config.toml
n_layer = 12
d_model = 320
n_head = 5
n_kv_head = 5
head_dim = 64
d_mlp = 1600
vocab_size = 8192
activation = "tanh_gelu"
norm = "layernorm"
norm_place = "pre"
norm_eps = 1e-05
positions = "learned"
qk_norm = false
attn_scale = 0.125
bias = "all"
tie_embeddings = true
parallel_block = false
init = "normal"
init_std_qkv = 0.0287
init_std_o = 0.00585
init_std_up = 0.0287
init_std_down = 0.00585
init_out_by_depth = true
optimizer = "muon"
lr = 0.00763
lr_mult_qkv = 0.5
lr_mult_o = 4.0
lr_mult_up = 0.757
lr_mult_down = 3.0
beta1 = 0.95
lr_head = 0.00381
grad_clip = 2.0
warmup_steps = 200
schedule = "wsd"
decay_fraction = 0.927
decay_shape = "linear"
final_lr_fraction = 0.0
batch_tokens = 65536
seq_len = 512
doc_mask = true
train_tokens = 315600000
steps = 4816
dataset = "wikipedia_en"
MLP neurons of a small language model. Each row is named by its layer, matrix (up: input weights) and neuron, and shows model dimensions 96-191. Each number is 128 + 32 x the weight over its row's rms, rounded and kept within 0 to 255.
After each neuron's rows, "fires on" lists the tokens most often at its 100 highest values on Wikipedia text that the model never trained on; "fires after" lists the tokens most often just before its 100 highest values on Wikipedia text that the model never trained on.

L7.up851 [150  68 130 173 146 127 113 122 124  60 128 209 139 139 123  83 115 158  52  88 109 155 129 136 204  99 118 162 162 134 136 117  94 155  91 142 117 135 139 162 118 127  88 135 138 172 123 108 108 127 152 123 139 152 144 152 114 100 130 159 117 125 122 139 104  83 114 162 176  69  93 209 136 142  94 120 102 121 114 145 155 103 118 187 159 114 176 112 150 100 120 137 203 148 102 125]
fires on: " ", " Episode"
fires after: " |", ".", ":"

L5.up889 [123 130 139 111 125 138 133 137  79 165 134 145  94  91  87 114 136 107  88 103 156  74 137 141 156 171 170  65 189 115 182 206  90 123 149 153 102 132 125 131 156 135 179  82 127 146  94 112  73 113 150 101 152 141  62 158 162 130 163  92 147 174 122  96 141 148 123 124  74 118 120 129  66 127  90  96  56  81 136 179 126 127 178  91 135 104 141  69  39 164 132 109 176 120 149 109]
fires on: " the", "9", "ur", " this"
fires after: "1", " on", " from", " to", " of"

L5.up909 [179 192 161 102 125 132 115 196  91 108  93 161 115 112 172  76 137 142 120  98 144  63  89 129 128 149 120 115 169 100 132  83  81 102 131 138 114 149 151  76 119 113  77 149  98 113 146 107 149 146 151 172 168 111 158 108 172 113 126 111 144 167 155 149 132 122 120 125 128 146 146 136 100 117  60 143 120 150  79 125  79  64 140 118 162 107 131 168 123 138 122 132 170 146 106 132]
fires on: "\n", " and"
fires after: " |", "---|---|---|---|", "pp", "."

L4.up1301 [ 63 117 143 129 145 139 172 146 137 136 144 135 118 172 174 145 122 166 163 150 126 178  99  88 144 105 147  84 125  78  79 156 104 117 138 126 124 183  84 137 150 135 138 171 170 100 121 112 125 168 130 142 113 108 105 104 149 165  76 142 172 115  66 142 101 141 165  66 107 125 169 130 108 142 146 125 134 124 123 134 116 108 113  66 123 135  90 205  48 114 154 145 165 189 172 106]
fires on: ":", ".", "-", " ", " to", " $"
fires after: " Al", "-", " Website", " referred", "www", "|"

L5.up112 [185 119  88  82 103 159  72 180 127 147 108 141 163  82 107  97  89 181  81 187 100  74 190  95 187 146 143 145  95 104  89 100 129 154 151 138  81 186  93 192 109  96 120 148 143 148 143 136 123 138  96 139 161 153 170 136 103  95 141 162 174 115  93 175 113 140 163 120  56 119 146 117 104 101 164 111 183 110 131 175 132  64 197 147 182 159 149 121  75 167 131 141  62 117 169 152]
fires on: "0", "s", "2", "1"
fires after: "2", "3", " re", "side", "1", " de"

L8.up1057 [104 138  77  90 161  66 157  91 165 123  98 107 130 143 105 171 137 106  97 115 115 105 110 134 140 179 165 102 152 172 112 111 214 111  78  89 150 185 167 122 117 119 142  82 131 138 170 120  72 135 151 155 171 101 118 172 125 130 173 105 121  91 132 144 179 163 146 121 151 129  82 172 182 105 119 141 140  94 135 132 143 145 134 144 189 128 123 116 147 108 117 106 185 186 143 164]
fires on: ",", "0", " would", " are"
fires after: "0", ",", "s"

L8.up1528 [157  83  85 120 136 117 126 138 129  66  99 152  80 141 134 111 120 169  43  91 106 120 112  88 209 183 104 114 174 150 158 191 140  68 120  25 145 127 115 119 124 108  97 155 121 105  88  99 166 124 131 152 127 126 135 123 136  83  87  43 165 100  73 145 141 122 103  92 116 105 132 168  63  83 155 158 192  97 121 166 160 121 176  98 138 107 133 147  99 180  94 151 100  83 173 164]
fires on: "1", "6", "2", "0", "4", "}"
fires after: " ", " +", " −", ":"

L7.up442 [ 72  86 117 162  45 155 134 160 158 144 122  90 161 112  64 135 154 137 131 151  74 194  57 168 119  86 182  27 189 100 133 107 113 156 184 128 140 124 110  61 149  74  94 122 164  77 148 153 171 113 154 149 148 120 157  75 128 146 136 128  91  87 160  55 143 183  91  72  89 125 140 112 126 156 173 141  89 132 127 141 145 139  94 101  86 128  97 145 100  80 226  82 139 134  97 142]
fires on: " —", " a", "-"
fires after: " |", ";", "\n", " As", " as", "As"

L5.up347 [141 124 133 108 129 128 164 188 132  93 154 174  93 211 137 115  93 173  99 151 144  94 165 141 151 104 206  89 120 143  96  78 146 180 129 144  84 111 129 158 122 180  88 122  90 119 168 184 145  68 146 131 206 143 119  72 151 148  96 126 168 169 137 129  61 131  90 148  76 113  88 157  95 167 107  96 104 144 134 140 109 127 104 109 132 118 108 153 150  82  91 103  94 176 178 122]
fires on: " ", "1", "2", " ("
fires after: " ", "1", "2", "C", " November", " June"

L5.up1584 [146 168 128 119 104  91 233  79 123 147  75  87 109 130 107 156 136 143 140 182  99  98 122  93 102  75 158  98 158 113  87  90 152 169 116 222 175 105 120 101  47 137 110 112  70  99 155  50 119 145 113 116 150 129 112 195 147 140 133 138 137 106 115 180 158 147 124  77 102  93 149 159 106 106 108 137 130  98 114 142 120 163  96 131 141 170 116  78  79 136 122 117  92 115 105 129]
fires on: "s", "in", "mi", " new"
fires after: "'", " Ja", " Na", "s", " Le", "E"

L5.up567 [ 95  97 136 133 116 145  97 172 135 156 157 135 113 111 173 136 128 110 186 130 125  86  86 200 153 164 115 120 178 177 136 130  62 132  92 137 116  73  78 128 104 153  63 126  97 146 135 125 131 138 156 127 106 145 128 122 117 144 102  86 173 153  51  93 125 102 119 151  92 182 122 179 136 161  65 135 114 132 149 142 127 146 137 142 159 101 132 144 137 121  76 117 106 131  40 108]
fires on: "2", "'", "CO", "4", "ra"
fires after: "8", "n", "d", "–", "l"

L7.up192 [156 112  94  95 113 124 116 139 114 187 180 168 131 172 126 131 109 168 163 111 127 130 142 150 152 137 150  97 171 140 124 179 146 177  86  68 135 142 111 147 143 107  77 164 117 157 149  90  84 143 162 176 148 111 166 197 134 147 116  81 153  89  75 149 149 166 139 132 118 133  98 147 155 148 151 120 103 190  78 194 137 158  93  92 105 106  81 106 110  83 158 103  72 131 102  85]
fires on: "2", "5", "6"
fires after: " ", "–"

L7.up176 [129  79  77 168  49 123 136 131 130 116 162  88  59 194  89 134  84 163 128  59 160  94 161 101 124 148 126 122 180 143  94 111  68 165 176 123 134 196 207 142 141 128  97  64 136  87 100  81 128 147 144 143 164 125 162 112 201 172 107 158 207  88 135 153 159 159 155 120 131 163 126  96 141 126 115  96 150  65 106 115  96 116 131 126  63  89  66 110 145 187 154 100 135  73 111 126]
fires on: "2", "1", "\n", "0"
fires after: " ", "==", "==="

L5.up1095 [119 102 169 127 116 109 150 121  62  86 129 141  97 128 112 133 103 166 109 162 137 163 161 135 179 161 108 120 102 132 143 147 101 128 114 128 131  91 156  99 175 164  72  60 168 148 138 194  94 144 153 156 133 176 120  56  74 164 112 136 149  73 136 158 122  83 127 161 131 129 134 160 161 111 144  73 112 103 125 107 164 148 164 178 165 148  79 121 151 131  58 121 125 113 150 173]
fires on: " the", " her", "3", "She", " a"
fires after: " of", "\n", "9", " in", " within", " throughout"

L5.up196 [144 168 162 119  76 110 132 138 135 123 134  66  81 100 115 191 140  81 180 124 120 174 115 186 165  60 131  75 154 105 114 111  83  95 176  81 146  91 118 136 142 110 128 151 181  79 104 178 149 163 130 107 124 166 191 149 104 121 106 133 195 202 126 117  85 159 212 112 116 131 102  64 133  85 172 125  90 101 129 132 127 164 136  70 151 131 107 113 155  75 113 159 104 136 131 166]
fires on: " —", "-", "0", " Ja"
fires after: " |", " in", ";", ":"

L4.up719 [ 88 164 136 130 157 133 111 156 107 119 138 169 111  93 117 129 184 120 149 219 123 128 116 112  94 132 152 132 173 144 105 130 161 178 125 101 162 131  70 127 192 150 109 155  78 179 164 111  98 124 169 121  85 148 161 111 121 204 117 133 218 100 129 108 107  75 139  88  98 121 125 125 179 116 133 119 175 153 105  99 123 146 137  75  95 221 117 118 130 120 122 138 117  65  86 111]
fires on: "\n", " was", ":", "-", "ed"
fires after: "\n", ",", " Website", " Height"

L5.up1546 [155  86 164 220  86 172 137 120  91 157  87  80 131  93 138 121 122 141 188 162 144 122 144 162 118 156 122 149  98 174 138 132  66 136 108 122 101 127 144  41 146 124 110 116 160 131 117  86 154 160  91 144 143 191 134 147 159 164 101 146 104  78 111 174 126 121 145 122 203 113 115 170 100 156  95 128 134 173  56  98 171 109 134 112 146 111 132 116  89  97  90 137 153 146 150  68]
fires on: " ", "\n", "==", " to"
fires after: "\n", " the", "|", " |", "B", "e"

L5.up978 [ 96 118  99 149 151 139  93 107 113 139 126 167 152 154 109  98 190 150 137 121 171  85 135  96 142 189 165  89 130 109 130 168 124 177  99 156 110 119 156 171 149 142 132 131 133 125 124  92 175 162 127  91 143 106 155 181 132  95 135 105 182 102 123 140 126 162 107  98 102 114 113 151  87 161 133 110  92 143 128 144 140 101 121 174 106 149 113 141 110 142 108 114  88 174 183 112]
fires on: "5", "8", "9", "6", "s"
fires after: "1", "2", " Ne"

L4.up1569 [136 127 121 100 115  60 129 135 126 128 126  59 142 138 118  94 148 110  88 148 117 128 162  82 104 159 123 128  95 122 173 124 185 127 116 126 104  79 176 156 160  83 110  94 117 184  80  98 121 120 106  85 132 125 155  54 146 109 114 100 141 108 112 150 158 198 125 160 139  89  92 195 149  88  99 104  85  59  98 154 132 125 139 100 101  40 182 132 164 197 112 164 104  72 129  84]
fires on: "8", "2", "6", " Pe", "9", "7"
fires after: " ", "1", "s"

L5.up1580 [154 153 121 166  80 158  86 104  95 158 159  87 139 172 130  94 188 185 144  87 130 109 140 138 185 141 162 139 155 117  81 128 123 121 104  97  95 151  79 188 123  96  88 133  81 109 118 115 101 149 116 177 111 109 107 160 192 171  70 124 142 139 161  85 119 126 108 113 117  94 118  87 136 105 124  96 153 142 140 179 116  90 194  77 133 147 129 168 110  66 158 115  97  74 148  86]
fires on: "al", "s", " Al", " ", "ed", "9"
fires after: " "

L5.up432 [120 141 115 177  94 115 158 153 117 127 111 129 118 125 139  52 107 177 111 139 109 128 114 123 105 153 158 145 168 166  90 130 117 126 158 132 138 160 152  79 178 142 136  61 134  94 137  87 138  90 125 116 135 156  95 138 153 133 114  87 160 115 118  53 157 118 124 107 140 131 122 171 126 107  72 120 186  86 118 199 189 137 144 168 138  85 146 144  86  89  97 126 138 183 102 152]
fires on: "0", "in", "3", "D"
fires after: ",", ":", " Ja", "0"

L7.up888 [118  98 196 151 124 190 138 123 102  97 130 137 213 159 104 135 108  67 137 138 159 126 163  79 186 110 115 156 142  94  66 150 134 107 100 194 164 164 147 142  94 157 130 135 109 146 175 126 126 173 136 186 150 153 111 138 126 177 155  69 139 150 108 130 102 124 145  99  78  87 154 129 125  77 128 165 177 119  99 119 160 115 184 102  62 137  95 151 136 154 140 116 132  91  83 156]
fires on: "s", " his"
fires after: "'"

L7.up148 [181 115 140 133 121 117 116  75 123 112  97 122 137 137 146 101 157 159 113 181 164 136 131 146 126 153 168 155 120 109  67 101 138  96 177 206 121 170 107 108 118  86  87 156 109  96 119  71 104 170 136 111  99 155 164  34 132  40 148 113 158 101 111 122 148 100 141 158 183 136 110 131 119 106 136 134  90 145 145 137 154 151  98 149 177 121 145 119 108 125 189 154  97 106 110  75]
fires on: "\n", " ", "2", " re", "th"
fires after: " |", "0", " the", " his", " their", "s"

L5.up153 [106  90 139 151 146 115 139 182  96 141  72 158 126 105 140  94 164 141  89 150 129  71 144 135 188 161 142  94 133 144 105 181  71 108 111 128 113 156 103 125 112 150 139 155 116 151 122  98 126 174 117 122 181 157 139 184 112 115 104 151 148  79  65  83 146 121 135 185  91  82  80  99 112 122 109 154 166  94 141 151 175  92 206 108 151  33 123 118 155 111  93 149 120 131 163 150]
fires on: "2", "1", "9", "t"
fires after: " ", "1"